Weights of a small GPT-style language model, trained from scratch on English Wikipedia.
Architecture: RMSNorm before each block, rotary positions, no biases in attention or MLP, untied embeddings.
MLP neurons of a small language model. Each row is named by its layer, matrix (gate and up: input weights) and neuron, and shows model dimensions 0-95. Each number is 500 + 40 x the weight over its row's rms, rounded and kept within 0 to 999. Numbers have three digits each. A neuron's up and down rows have the sign that makes its largest values positive.
After each neuron's rows, "fires on" lists the tokens most often at its 100 highest values on Wikipedia text that the model never trained on.

L13.gate52:460389494576424493447460498547461497484495418468461446511419482507537465509456584579491476457508544443503578563510509494428470439498550542503513533438427526478507540522476478573451537583507478542505501475510504506492467513553467498488524539537549497544459488508572452502496516484599549505
L13.up52:461496508552529505456533493549560553501482524532551536473442531507615538455495449515449571458463562485483518483481499528488465479421476494475559457469492473513453550508489509517552475465480542490487565432560453479484547505481562471456507475523514384493462471533610537512500495450581504451
fires on: " in", ",", "|", " of", " |"

L13.gate370:511470519511519448545439518441498526523456496529569494467516516413489507524494491457466445441504519495464524540506522456451459536542525488575459595546506454596441543410529545497536496466539491538553431448502490566464476493498565534541450502485510481536488562542532466468405561466469500460
L13.up370:479582455511517424463506498455518490471479581523509464508481471444543416454494515497459469453441523527568566540473429515477462493449474495487495563438539508613473491486446483467491462488525516457475485520516490532524503508521500499528514535522582529496521491515582495504483496462479500516
fires on: "="

L4.gate99:509449465505560545458527530438465562487506462497544482471479540571530452474523532483527543483457459453476495463510472505420503530495482519538458424542508487473532514479438434477503560480525614385480472537519430499527428453551462475455504522473466414490556514522532557532584493470529524497
L4.up99:505568456500521532450446461504492500550541463511552489531484517464463566510456492531544445471496539399543528448496512505511501491504485560516532474527384463537499490423466506496525544506497540465550478450558475474525494543436558492492548546493494516408491483488489497481504430535480519513
fires on: " of", " to", " Country", "ly", " age", " form"

L13.gate277:440414538537523476472470517518559440510547473452523579508505531502554650515431488535528476418488523381482455576513487482490481512497426507490507514507476480519525445529482440511481566526461529506494501502516502518525495509552517495514519539375502518558495495489515549515532532519534555476
L13.up277:454473574455458502529571498481501473489411498496464523481470464537530566512456491524505543568574469533426475527507432539494508462555522408471584557551510480462460465536518470443451506525449443494551519367553529422521467494528529533436554456465519474516455531493524562511569454472566481492
fires on: ",", " (", "born", " in", " May", " from"

L11.gate377:491553474496481477482518452533575483479558503513504517461473506566482499419486548480539543454567476569469440489510499480432458520485548426517477429468516534502512515488581484501520443483502544506521548452430451512489550465445546578536474513434528560523524548520548579474505503482478560528
L11.up377:518577497499429532501540519465503502557547441481585578477458452478422475516438497446421563517460468469492501539567394467547502447497542565514526531484482477530541490520478530515564516466530538512510422438553503486418502568527492539447474453475499442463527524504497416491489516534540524499
fires on: "."

L11.gate384:525461485530576502503507492484484521469529431529504466435540449461414563537489440556481511505436542532529472506482420528476510435559564545545476462482485500499445546500485515433478538465487497475442485445570526400485530540495453462493466597505474507615514510525539580529514548561523507475
L11.up384:494452527521534478505510558513521481505495488553490512538447536497505445387462493533498437480501556509536445579504524494495456541599479507567493432495468476487557476490517456474498504414444473503498468448542516551531544550481443505482516502461468526474543531479518499559502478525533549542
fires on: " of", " to", " (", " under", "-", " on"

L7.gate298:438481474503497520526520504449512518450421542429520525465518508429537559517544502481540518486528451528495492547439617565516507574550457582581497450599442453473495465489577612476475501548490540543465469527489513498463520495534436539598475449598506536503545579476494487512598495490534513510
L7.up298:576513479515519497463441520452501499491449398499495523500456504539508489526552525492533546492438458506464520527441582483447511468430517464573499465497509565487443473478524512526444576431514470556512576462549457417521469478461445498482476550513477512465502504477413465543570517507497454516
fires on: " and", "|", "ge", ":"

L8.gate411:495496488517493539588525503543543475491498506537523531430548558495479504505487504452516473482460462484447496420536502548564466471577473401445561547523490444453460542519511562538439559547485512527453478503518523466525493502500519531471574536449399524501459507467450494509482497486541531541
L8.up411:481498460537505489453556522494532424489417486544474504495457500542549516493512511516599481534457476532488530521517456519548506500518470487471557517525486523443487517556489476411421579533487450506552514467543517500444467469456525455459528449440480503507491472534467512560473553566474437514
fires on: ".", ",", ":", " by", " the", " &"

L11.gate201:564497520520544527501496480444527481476523471565573493494487538501465514521467485505521488471514579475449534522573533515489544510582449502534465573484513547485494578574573523440542508469530507535442509423511502409478555497465442482482494485485566462519457516465512475421494479489443496461
L11.up201:511507551460530507524592500524494561494470490500493500535488505519507535522492490531460510464528439525545497537521443484544434517464517547502497511526509490526535553497454506504464454502448509507423520499506430467584469462505518555476467509507531512588467497585470570507503539509504462521
fires on: "a", "e", "y", "ly", "ra", "ie"

L9.gate511:498540450465560549580519411414542427485497536521535549486557507471500548503460448521497465459459505526451460486491437519494520434535534492541520557479510484525626490489500479472527439511492540482510505413496511471444460464522469487482521552523498474556525495445544432499493491521515519497
L9.up511:496464520544530558458494529523478506466579563464514400458455517497513487493505488535581484504422498493511415593441494476522539550435536527458491473443498472512530503497475503427536553484538486491460471424499514508513504530556536456472541529409437597479451467465548516547537498408467515534
fires on: ":", ".", " of", " to", "/"

L9.gate180:396465505537509469451450473491517477512501483537429466511450482535568498451461463463478507556449550489446578546439433462534528434576470504520532523554463532480482504441510533458474516533563484586521549494500545454419528499543499596454419484553508573553498523493455550468465538482442490484
L9.up180:528512526561566479522459429520464455386503490484463538525517507479540502477500498517509566624516530508472523445437422554513546496553519464540550468526488480568453490537534524441502502528568541552541476493514521562491488583494441477529492523485536437530520494519523530449460547579472504454
fires on: "="

L5.gate253:457500564552592537513442499462552585568463563472462483453540583520533479530505521539515500462526518479466515512429533488501514551480458479526521474522478434549498403559454467464459530576540521491463563484506498531525465495538511412506473445495516456473512438530507560493518447484498485471
L5.up253:456511472535574510421516491434476480472476541518461480440475508496594424502484485455501541555544381537480516522504517434445541405468389512470473473498488488503521465520473549525517544488501534551519537583523435468510477462450499488470518468444526506510456468520424501422593503484453428524
fires on: "go", ":", "|", "y", "one", "an"

L4.gate485:429484525490497462515468475554496607548556534541517427491556497507534462535528539458413524483580458502531579508504483500531455540444585508493574467478492561537533501496466488473517467495576490522503518486509519474506495437466494481440474533485505444481499464510541486537520495509416522460
L4.up485:472502421536535501513432422572560590479519438556498497418492578548509566566499495505483475507600462537550556501469491549491469478464525457529479474447496524598457490496481480508568502486503519540526448455478529445449541510452444463457452513597451456458535501558468544509492454501467528491
fires on: " |", "t", "7", "g", "ch", "n"

L8.gate226:497569439528546475512446522467514482560498475559489513549509471553530511472503435527500465461513538522503524562498456575506495514488525538457506445554511451464493456506521535460508469470506527483469546479598490446437446572460516509498497534526473584471589461483524529476468486503472474566
L8.up226:496486548507578481533419521499521459488595470411502512516580540490425481519469558436464539492465467514498520475450540525474573480509456525491483553471534401504442502484501436492523562583484516556513470498514521545577484494495456536526555482530438575486456473546472533488546502494503493515
fires on: ":", "-", "=", "per"

L9.gate30:564462462567463470537528500491505489523515418532473452482482526498501518463514507472471476515474560507455601504461484452445500487489541496405469466517540516531445536525491510524472553564467520589577496452503523508521486471463483504353472485507449516550487508427592488533434506474531485533
L9.up30:501504521421482444555532537535491513534574484519458452438446433471585472451449549488490508561524543488523519498509453528498449488570517526480536511481514480569490504534510541502502576503447494483480507502542420514468441492452501507486428461448512519469502466478543518530418502526562547544
fires on: " to", " in", " from", " of", " From"

L8.gate439:442483477448537492599518560470553544477520544493457535544503483473391453514456530506496490489468495512496515528490496465353477463477458500478554499533482523520495461449598461492534550528487497543497556498495570515524518516603482435495512486468493479512546538476527502481501532548483573542
L8.up439:499506491511516541447528517461443471497479471473517431456572489584515576585521509535441409452576497467539519471442456479472552462483485556522543524511507529547524506549515505449476470413556510547566478550491553463506491492552544477453542530564489498564554587485504509532547473518494513531
fires on: ",", " to", " (", " a", "od", "-"

L6.gate375:510491516470508429521538505485463524507479518429459506453485540508469557493469489488500547473530502503435552516554439520543478525517507569508490519521494487536515441559530585450406563489505460514472509554467406522484580429496529558499500493510601449488549509504443534495598468488549523489
L6.up375:435491469484477494513492464528447523474499464511483487502499472464502503423461409460552522502478429455534450479570526518505518550509421471485526526445518514570540496567462430487466513469436472446503526568505537457504512479522473422497565539483518481511493533580509547436510520505492502494
fires on: " from", " of", "'", " for"

L5.gate395:554409543432487511495533508514594461493518511463500526478440498457490507494464533459380525442516443441561529477512458486552427545574552487529567530484522544493515525482535603550546474575508493542455481542514530558501513455495452454424504511506421518496523499503472578477561439443459450535
L5.up395:481477473518520511487483524408538503490450454537556497534486510483498522492473448509473473521541480516501444498463514499506539526525517386509541535481408571513427492492420456447469547512528456473487520482532536473476492516404490441520540513415564499487567477509475503485424507467536497580
fires on: "-", "st", "br", "w", "li"

L9.gate191:486467505516554474431500511434549503447456450575477507462547470480526490474453508583451519421509504474486517496539478539499495498474510443519505536471602450537420539436500484448492513487438523518499472546411476568510452488492526494535425574482544471557479488465567423510453514479397514469
L9.up191:520496507608541443507501427486549559534517480530506474501515433496510550512474453508481487462439492524500406468553433483429474477545444442533493548568517458595397521480463425480520431457547529462567570521439517541458446512564534564523484555522519538461454478530550494476414475458539540549
fires on: "="

L5.gate302:474540536520503528484488594468568540547458518484500485485527563512502471569543560426522529557548535520426520522521499553502514529561517524481471462479510469497461474416508502418514490537449539484494524476494452510475541514475446489526484431405581498527522500510510565621561504506469454468
L5.up302:496564503534483502432490433482457454535433513513564491487568439512558525492527458352482485506484523570485530477448496451545498568474557454514502501522436540535467497508469450424498494484430494511463511484477495519585500455476428537533540492484514461486509457509434500437510543586513451442
fires on: " 10", "se", " following", " only", "y", " 15"

L5.gate237:482544484504499438522563535478493488490592469491499546559477515548499505501508541507479518435481626548478480525536402436520464492535571515472458498480505505511538521500523473522436472491529510456502459425499534417505521479492472501508576469438504469464518494527450507463497513493480482512
L5.up237:487527505560480437492512467386486462515457493506574551500476443489544495519550503451519516413551536587489517502449509482544479495439529468490461451516525477505549476446512477553457400558453495468460485479473579460536419515577573495489540476398458500445461521452462454498454478474578519571
fires on: ".", " |", " that", ",", ";", " ("

L6.gate147:463515473448521458526450552428542485463501494502503551555558530503535527527513488532455455460514551432530461487570540553491491486450597514590490525563522584532426468493548429543571489508528468492507472521500517523495486447465534473424474494571440494459497549459527494469560533503482528448
L6.up147:442514472491465507457524551577528529526513474462502518482429532499480454566533479475510515454531521441496496468478515561509499529484430498486452549555434565513477502472550496531497421404518511417537474451457559488496586493470536455480466485591531477466558490563503515481529482521548492484
fires on: " |"

L8.gate266:497498514481607464498488547488462509518534475537394482508511481495478467483494491522484517519520541538444484527480516508486566575542447531519514507521551514488481576449471484456542513487537424535513418519441532468525407492453488465488448517535499531475470549543522541556467460397498578474
L8.up266:598509477479426571528490501536553542569515490508507480496536512495457536541512451482461513499558514473425465477486497466478508547525503526462473503487575511518476490499424552536523577529483503469520484549502494523492487558475500471459514435515471480542561476487575518496527433516585506500
fires on: " his", "-", " re", "  ", " for", " of"

L5.gate128:491579510512471466519492550474538499484473539609442527492458556484454460457581523505485601533526598498477503431542502453494498549496553467445466488527451501446466506511550473507509513510540568518481506455496496515516457470494490464452454439475530508554502492516472526525591584582542460495
L5.up128:468559489516473494572523525489463575526517451553501543446502548545531466482455533543419502483451504546505450503470463462517459558482531500455533510529506470490517482552527629552501554526544514527479479520463425531552515476445526515457532533467529476427462481482541466524458517569592478513
fires on: ".", "ang", "bs"

L8.gate317:422506474506487440497469438479435540425569460487545529457457438422542574489516505540396549509492534517544512572479485508533540589492488504466503485489407470487474490493493449552544485521492451538465474454497489545551510509524538498479480531518491513530536525509502456484470486442616529487
L8.up317:558481556549420549454563547488428444502518529513410557498481466549537589513512502522423507450528466476518484508480512483474465590454521466518584514526493459449471474512471527546546495474468488506469557448537462489489595527462451524448441484506436516528420490463440533487547498519546457442
fires on: " in", ",", "°", "'", " Town", "ska"

L6.gate298:580561517578542465500554496502452471479476492507465492487558492452514463491456519600438545500551529502443507458429474558508519482498542464456542499469428465540484448487504482601546478514429571453505509494497518525472530471553590545475471541574522488506533582453421525475493502534545487544
L6.up298:532422538492517423545448526556473519542470391384482525549521453489482486465510491464565521483451495473497521508487526504581520521508524507521451512540517514531478426542521450484509571551562562536520511535489432550544562498509497528509583513474449552471540551458488539482508489482474455492
fires on: "=", ":", " life", " See"

L3.gate16:490514452503488557536517502510520548481484456507552490574483495469484472579549501475452505491473507520528502480486558446490459482498531469529564425487591608514502533490536494520527499588511485462525403498457460485545539502433530488508469499469480467484472476521506489484510475550520513410
L3.up16:505537464508497579526492493498489503502466517422507479538568563447487497522462539571439536486546485548523490486426519456435519540423501430523533457462544492512474467519485536521512581499523480441456572490502442529539481486474528442462483527456516648498436486470479478539473510548441468459
fires on: " |", " /", "ly", ":"

L11.gate97:486566498555505495528450497442529440444551536508557515511478493481476393438483467527429555501549541537493500532549465422566528515501509541494546528480547546490517450441536492470480458522521518493445537482496455509526514480569502536452463559410520562484545503400500534557502477429554535574
L11.up97:495538523490558537461476419528510534562566528474545432446558536495415472469527556464443543490546491516491512600520515541485515448517541472433492533526508514555560499520560462455531471472516446477529417502503472520473531501446517491486584557435480508529498551469550460479509477464536564527
fires on: ".", "/", "-", ":"

L6.gate340:466534510541463478535490490527484420510500490535492497529477559464451459532471529460528505500505522471489596466512499511491424528487536487554526431536519567490427492517529538445464506457460507487554468443453531524546522524530536523527478493414492471499532447449489479508480515476533485521
L6.up340:451464519527481510508514469569542594485474498521483461487546511454490557576499471522493482520458514569537504505564472505484456453520470601443558585424531493527507554470494510517468505515485513477430516541504498470506480556481555481494524516489565468501516473517478415571490486479594454500
fires on: " of", "s", " for", "0"

L9.gate444:477399507517563426472498514501486437489505600552536539481409491484463537433480432502464497549502512531487462503559512465475480408583427472558462514495478507577431490495485514495439428462474505516571505484440524486486454576507516555532463545491483497503539481468501490472482519451484508418
L9.up444:517550471531524500512442484530462488474472501556458450506519422400496482582469527462516480575509601536521487532533447528490457517442542519542504566516439488522444574467449507495530502468516607448518542520473514554524483501530497559509511565517509528615542470517506487502443551517483462509
fires on: "="

L5.gate80:449513504554489516651521518489491493470465525579558448487520435527508511564433506483465497506526512515475526518565505523468410489501470464537417467507452553537467484515535522475442488494479536492527485454506436450510577442528539571499508422396548537490479518529476436552508532514473531532
L5.up80:423493489452479469589520498529515490508541521504465540448520466539489526528472470508505539485554496491548417398506491521527514484487559543448539493505486529522529523532580540511443538541546453445505518488525468501488508499515449445466509456479527491502457472546461460465506455490458525530
fires on: "e", "t", "n", "b", "r"

L6.gate433:507597509532501499473450481456476537480546512476473507519468512462477486505444470559573468543503556501477514560493454527458534504536509481399485507454528503590492521472445488455531537514503509451498486502563499485495540434576527418495492509619573531531517498553489481556471539503552533500
L6.up433:499476499496472469480421494491412471522471463543431499492543467494480490416537489510535440543440516486456497509521500573518452489515496567467522478450484505553522492515619532443471551501472461498407499542491530490468539514494502511519526475555574492459565485513544498492565479547541460501
fires on: " of"

L3.gate492:490486424510529549513489458532460555479518404469395559469490501506551525482503444479465506463447515466535522542437484472493515576521430501489490501528594550436487525413533509485472470490449495572452459498455594444481457490538446511517462524423499536539432529496500477587449495528509405508
L3.up492:432454427488476429538453476544474529476473508467469482452520490517457486551437508505500535479554555563519502522445403482535524435451481574438466403486554515440461518539479507494460479475480504556501495483529507522474444454582504495529500426487512460480439484499467538640571445497456538488
fires on: "'", "-", "ment"

L9.gate219:467434455468475454529483447463506524482515438470439514461387480482556504447477622527463525448506467404525531506531469409453469524483504477468488473497547460477478518494583480488555522533495457516429426486452523591485494397514532529576490548583447478518493479466497501535465503472452515478
L9.up219:565506472539514520489503448552525506457510394534562461448516481475501600478532481557474512472484464521501604503502503516441499433559431452484482505504531568521485490529442523510521466482622530529564439502543490539487488476537519418446489484525527501523494493487529499486518570522535498524
fires on: ",", "\n", " and", " |", " to", "="

L9.gate298:518537598446489531446452578463505549478469449516452409506494485530505476556515468501487484495471539525377480525497488465422493467508514595584493525476551552511493504457528497474416464511539493484537524542519510488494457538520527526576538592520496446442499487488453457499470509519539566440
L9.up298:462524512540493502526483479460524571506458483534514561433492530521553451551537515461501523514475539578535469518538530535462522535529560511564524515413539483511531491506519470516454488514578418444530423604500474537531484531501511500503490542471460480548544540497579466478452578477539606480
fires on: " at", " under", "-", " Under", " of", " to"

L3.gate65:535510486514432472495493548502461516553511520499476527472517580552532419476458507486475542502500537506451487503592454504443472559463458534498481539512521564475505518427601476415586435501470545435458473484526538528529479437488511480454515485503469491537566480487503549537504396512508434516
L3.up65:486458535479525523524548495520482548451442528454472542464552553414470458535570561463513507439515456497503514517522532500448507528556408489540542446484536499577528485584588446448499462528516512525534517509509581461472500431501553500512509461511426442565461555529505515536555550429496509496
fires on: " —", "-", ".", "ta"

L6.gate319:574482519486502501537566526443444499476514458525498483418466494490494480486481544518517485458612494525474475489610541537407536474472423497528480529556465457537509534477482499501485539458466485534505538464522468484496448471504419518544473500539457449616486521504543466461505517523451484442
L6.up319:491519503490500444473522570559487520462465482549416472451466454500523548400445474428549431441514546462484516475554522555522532482447525481477474564423529440527539503524540483494449527523448468450456498485442562498545494468529486510474563431493458487564480493499556526467510470451439517543
fires on: "e", "de", "se", "ve", "é", "y"

L8.gate42:530434497544497543455583542476478468494509510508478488506467510528544534526465441552532478513506539581488526495506483462407460418512448527491483411477552483515428500482505478466499459523434456458499542447539527541477551466515554503535424493501539501481579510450585497558492498533442553549
L8.up42:514523534513530582499440505518520519576524523498481500500476449573464537480534530511479396440543552522531588491475487525507497522501492496531526527432476420526513560471533448390455463557522484539467497518486457515442537519547511521559501508516545486523488516445546452527482543490565535513
fires on: " of"

L6.gate414:535479489477511442466540519434519505451523491466630411458487508533500491462510431512417486574548508461497525548501468505507541469497513416517496434528528550449588553537435549514555580505536533477463551447547434503560479500458506490514554493461413506526444557484446442535562536525521542537
L6.up414:466631569494489559491494416464507528499504464459470464515476416473590514468452462522493455519440503444493497507472437487484487513523488416536552492437513422519500499474486460541495517491480496452491459468546561415552512527459490474513564532485533516544518474519502480447502430531477503432
fires on: "t", "th", "on", " Day", "gh", "ot"

L13.gate65:504478572504513530623494596540495476474475494519492506500489503498488479498530553532536485433534518539494494564535556532456511521506495433533453419466480456509478456471480549492521465545552528432483443536502580513544461510531549492430484523478542412501409498572457456476518479510519475499
L13.up65:520547539568470562547459469545478490469459542506491429515507537515424508488539494464543525428560473445500532515464514444498389482526500491546479503459546447505547546454467464532497513536512550489515474513533485568512489530461530450504483464516495643560452435473484474475569531554478426472
fires on: " |", "U", "-", ",", ":"

L7.gate104:465530493431489490507520520491496507512439490508510490498559528551538491490488499548505486511483489506438569564503451522515477516527536512519520506489455468494481542508461525489434551471544426490590564518490494496494489495518538496513491503515585488512456554469485537569528497473511598461
L7.up104:534413473570475533501544457560488499513503482533499435543506525515487506588527562508519467500501510544506478481535552558474465465428468560477493522446511429515455589521494431517516548473466494422545470530487478460557519537485483496550492504482424550529517518504547483477469520464541466466
fires on: " for", "ruct", "al", "uct", " to", " of"

L5.gate84:489565487562486468532439447465482466547478509523445509512501512440539487505505479566519502547512536464466452450549540511435538455413493537461550556480500584506460488429518521477481542481572533413472428464486564524519647483505543566439471483495473514486539491519466547432547508480484522531
L5.up84:471547458489436503546440521471536425464501521507498535476475540522453458527502598444466479495552586505486554477547518475570541460493510520593412459536541533514406456487449500411529532488530501502449470441460438460561480508485539558532506473555472494524576501449446570444454562542536463512
fires on: ".", "EA", "ity"

L9.gate161:497498510492512522449484524504513453445567385504447498409479513515513539447446473475469510427514485492520469532495419487484435501478465528488514511493517511424479492467443527471509584478430497563520480564483529537471491524522525554469500523458483552480463517452532453488466529501494485505
L9.up161:465471504503576537499552552417563537479498475524557534432470568474504481487511473547466492432513479463490435497453509557463530563505471518511527539517454460524446559492529496480493490544481487549466518536514548480536492475508540508488439491523458408559497511469516552409446511499527518507
fires on: " from", " about", " in", " between", " around", " for"

L5.gate349:520548518460508473502454524528582498452471509447520478474521493467514530452522500511479486465516571462512439529576561445483530530442518460478492442467593516538462488533553530517507437570436541375465506456486495464516552435509536551527485509494478544518500514517443469482490547532494504532
L5.up349:505444574524565485526484445536503571496551531501517547568464495455515525434470468544560553515498496544469499512451478390534483459489588431490521492482471455465491512551478450479513421492467515464483529504534520512476484559551479481528560500538558522553503461436558460452497493540470541435
fires on: "d", "ks", "t", "on", "ic", "de"

L6.gate39:526430484541524548561514501497533479454565571516537481557454484528486499463450523528501549533511433527520546476446461482554507537527556477521462569472537467465470441526509533476463503518494523602496435542562420521543428523543452530538451492455521459474497424465498515548540547491477439429
L6.up39:528496510470564497496475519494449502502492512439504533448564567481525504511490460466471515525514505516496534514519480435525531474599406433576538504408534517471463559512478396502546491492572455570494555482456552488521471467521507525503501482547514528524543448469431571492475482382546542561
fires on: "-", " and", ".", ":", "–"

L6.gate125:484568540471508487538509483486484511471571489587517623522494498529499551452468524516525433448551497522466518495459557498487512464403523444469448498564501490476454488500450468471465420519450537446446551482484555461433495486495437443445452521545579492497534484531536458512499530535517523480
L6.up125:505568565499518490529461511489497457484527469494505536512492514517522497459540398551470493409556542497425535476527458482535519556472499481472472446531540506533480598467531521436496409471514507438438498483526498460509462429504487517438493531462565503404446488504534442511480488547616531526
fires on: " |", " but", " —", ":", " or", " of"

L7.gate131:528489475478534444524480500493465522531489442452551531432540582548587458465465454574485492477462535497510446523507533484519489545499524491549534460497541459493515503576468565459519610495509441518470504495489522475462523456526509487529542556529479549533511591453479516491547521536576482521
L7.up131:490508529519540528486540495433462426455470443487482498448529404549561500533487520481545508546439504502498545544439499532486428437457480539473527460518516480522490489509521535453518526525508517496596476495529518381424492452558556442481500495429597521530630482498498431485503519551495517486
fires on: "=", "-", "  "

L7.gate49:532543497471506548460480448527466496489495516467503478469521493499509459447489498516499541516512425514517628514501463483491544559548489512462476549482539558490525539441428497490483489574513541527456489585480535498504506511553515446526553559487416468503529533539483540500460513495472583487
L7.up49:493520508490446599568574508526450549497557563409444463455543490487505504542492510521498465497499573512461578534436485532552486518458552598506478485549521497497516534468518478472523492509491549634489488521502483452572513587490524492477514472507489527448508472466427485509520544588440516479
fires on: " (", " under", " |", " of", "ly", "der"

L4.gate137:463474497516448526520439505520463466514494481468512474482460550515544500451466471532507435469536530523522592506483500553465517424453488534459493447455521573495526503466559434507539507509515469443486530540514498547514537443511573541504497419471521536435522530600481521414599511495448479443
L4.up137:508538518540529577518501491448549474563499525472466526535502483535477500485523537485547509458483585475444509509516518553500462513557494498481521524527488559489593431492486497394483460466483528509500488574458488532569549505489582533548517452586487557505521432525569544482553474572469468487
fires on: " found", "-", " with", " &", " family", " of"

L8.gate313:556511497536525527524553473467498548499510526457469475537485436488487507457455511524459593476482460583499503485511518488463515424520502506455449526512504536515513429464563491457500491488516559558426532486497467474557485516562458445450550552514502493476526442513544494494548520426464470533
L8.up313:516537561443507533455532499496419450519536513530494494533488469459495552569508489542528479499523460485475486516487473429480499527482458559456522556439551483527520521493502466475463371477539584485540514508484560485477451526441476473571547606475440550527503454482512483476523543477516483510
fires on: " (", ",", ":", ".", "s", "um"

L9.gate157:498535474509522419519422426457428455496495435537458508509505558505465489485478492500490448482501534545443499532402491487423598532532472506466502502512437530523485488540498577529516474461470514580440568578565535497432490521585570433455487557463477529551466494532545483540500483511511512497
L9.up157:509595471498447545468518563504465444447553542430535526470417514575483509481551475480459515479464600553463434519472452524570583588515504447488549558500481504507511468500466492489516509477496485447548467545501525572434551546505499473493513511439516544546438530515497464476565453427531489483
fires on: " on", " for", ":", " of", " addition"

L8.gate368:509489440521469464463500422469487451472464483557487546530532464428459476533469466458483536475504538444493493520541568530513582506481490521537575514547490445483553531476523448434498565553440556498502495444434510520463497544501549490526497485549491577493563421544560526536539556527626554521
L8.up368:504612521512521491506494523447497503478455509538509512474505412550496521514446501483529577511471498530533469464579476405493466524516514469494505422581479461491487556532579548433471531490540511481399546497527451499510428538481473469509545467494486548487581490471531526536477545533536534594
fires on: ".", " for", "V", "J", "IF"

L6.gate222:491496482491509486537554513546537485497587453464454535438502557472484444476534471508475500464498513475519532460555509589496466529423428513518564489500459468511534482470483560469459516542503526559538441530442510502566453502507463555414470596483517623539475456514437558483590483486474485474
L6.up222:515549468557508549468509519403525438504474509502503522451525570526513531555451568513555504553509562514472485430511458508515578479421438540524540448575531484515474535504513561434447540527546490560489470481536509489462484465528558399569547515492463472471525496520478512523470516472455498488
fires on: "-", ".", "uro"

L7.gate287:444458520546524490549503483460442482462479479502477536465516498549490520454438544510488474468519550540438448505399478457486460480477516507488569505507536451450537454522569414488468535538570467528474457477460456459474548480507479456531413479452482522483479490446518549486549468536540530528
L7.up287:517555470502514478526522428447560565462472527472534479459494504465538498533517491521555546524507444552544528526535506545478505474548541522513555426538455552547446481507432522551499515498507526491527487414433547566561446513518497547495516525455484468500450433480484557450423513528477554489
fires on: ","

L9.gate483:497560490519552505495520538502510499542510551492492478436480485442508448506599528485550479464483491529510496524518485507489482497515512531499530451524568478489524552483520466483518487440548600502519473467522515499405477544541492494541502485486465455451492477474420526527510480463534508473
L9.up483:473455417511488477459472504442541461523547538501524517517567576540550410490528583492509490567500472468510505508531428477520519535442505474461536456444434509519558501437533448534481466410452479441487533516608506455598473607438515462486515488505513544514520516513516457509490526478521561515
fires on: " of", "{", " in"

L7.gate286:544434552539547451507511497504483567475546464472526469489486454500482538467487545517569514481442538583396526556485454460577550437564464505517556454438477523489512488545522491470524480571484503472453453470535554474532523525485538508521507533518470524444542481440486541442578520577559493486
L7.up286:511507514531608522520462481438466485423480472501526523534487454582516483471562480426488490502483478483533467552528500455501505513461483497467493516525448561555567452527411521466509421500531510432493479494479476486454485464545496595465543518444479521497516433448479472536515501556454482536
fires on: ","

L7.gate48:494489501506431480492517602503522521533544479508547535511480469558527497520533540534518602481557510526504483451463441507542530575457524454512506537495440486444467497498531472492518484513479467510524458430500524498513463431528489551506491573449465462503489466453454493523535497563562513439
L7.up48:478486495469449524477521497515513565544515598475396482503454492505549487623541543508491467482528502476549471415504521526434544548489475425505582520455488493499463582406437487439498427456474488477513469487520485474463527526441451426537474521510528502485503510477551474471475474555529518504
fires on: ",", "|", " (", " In", " |", ":"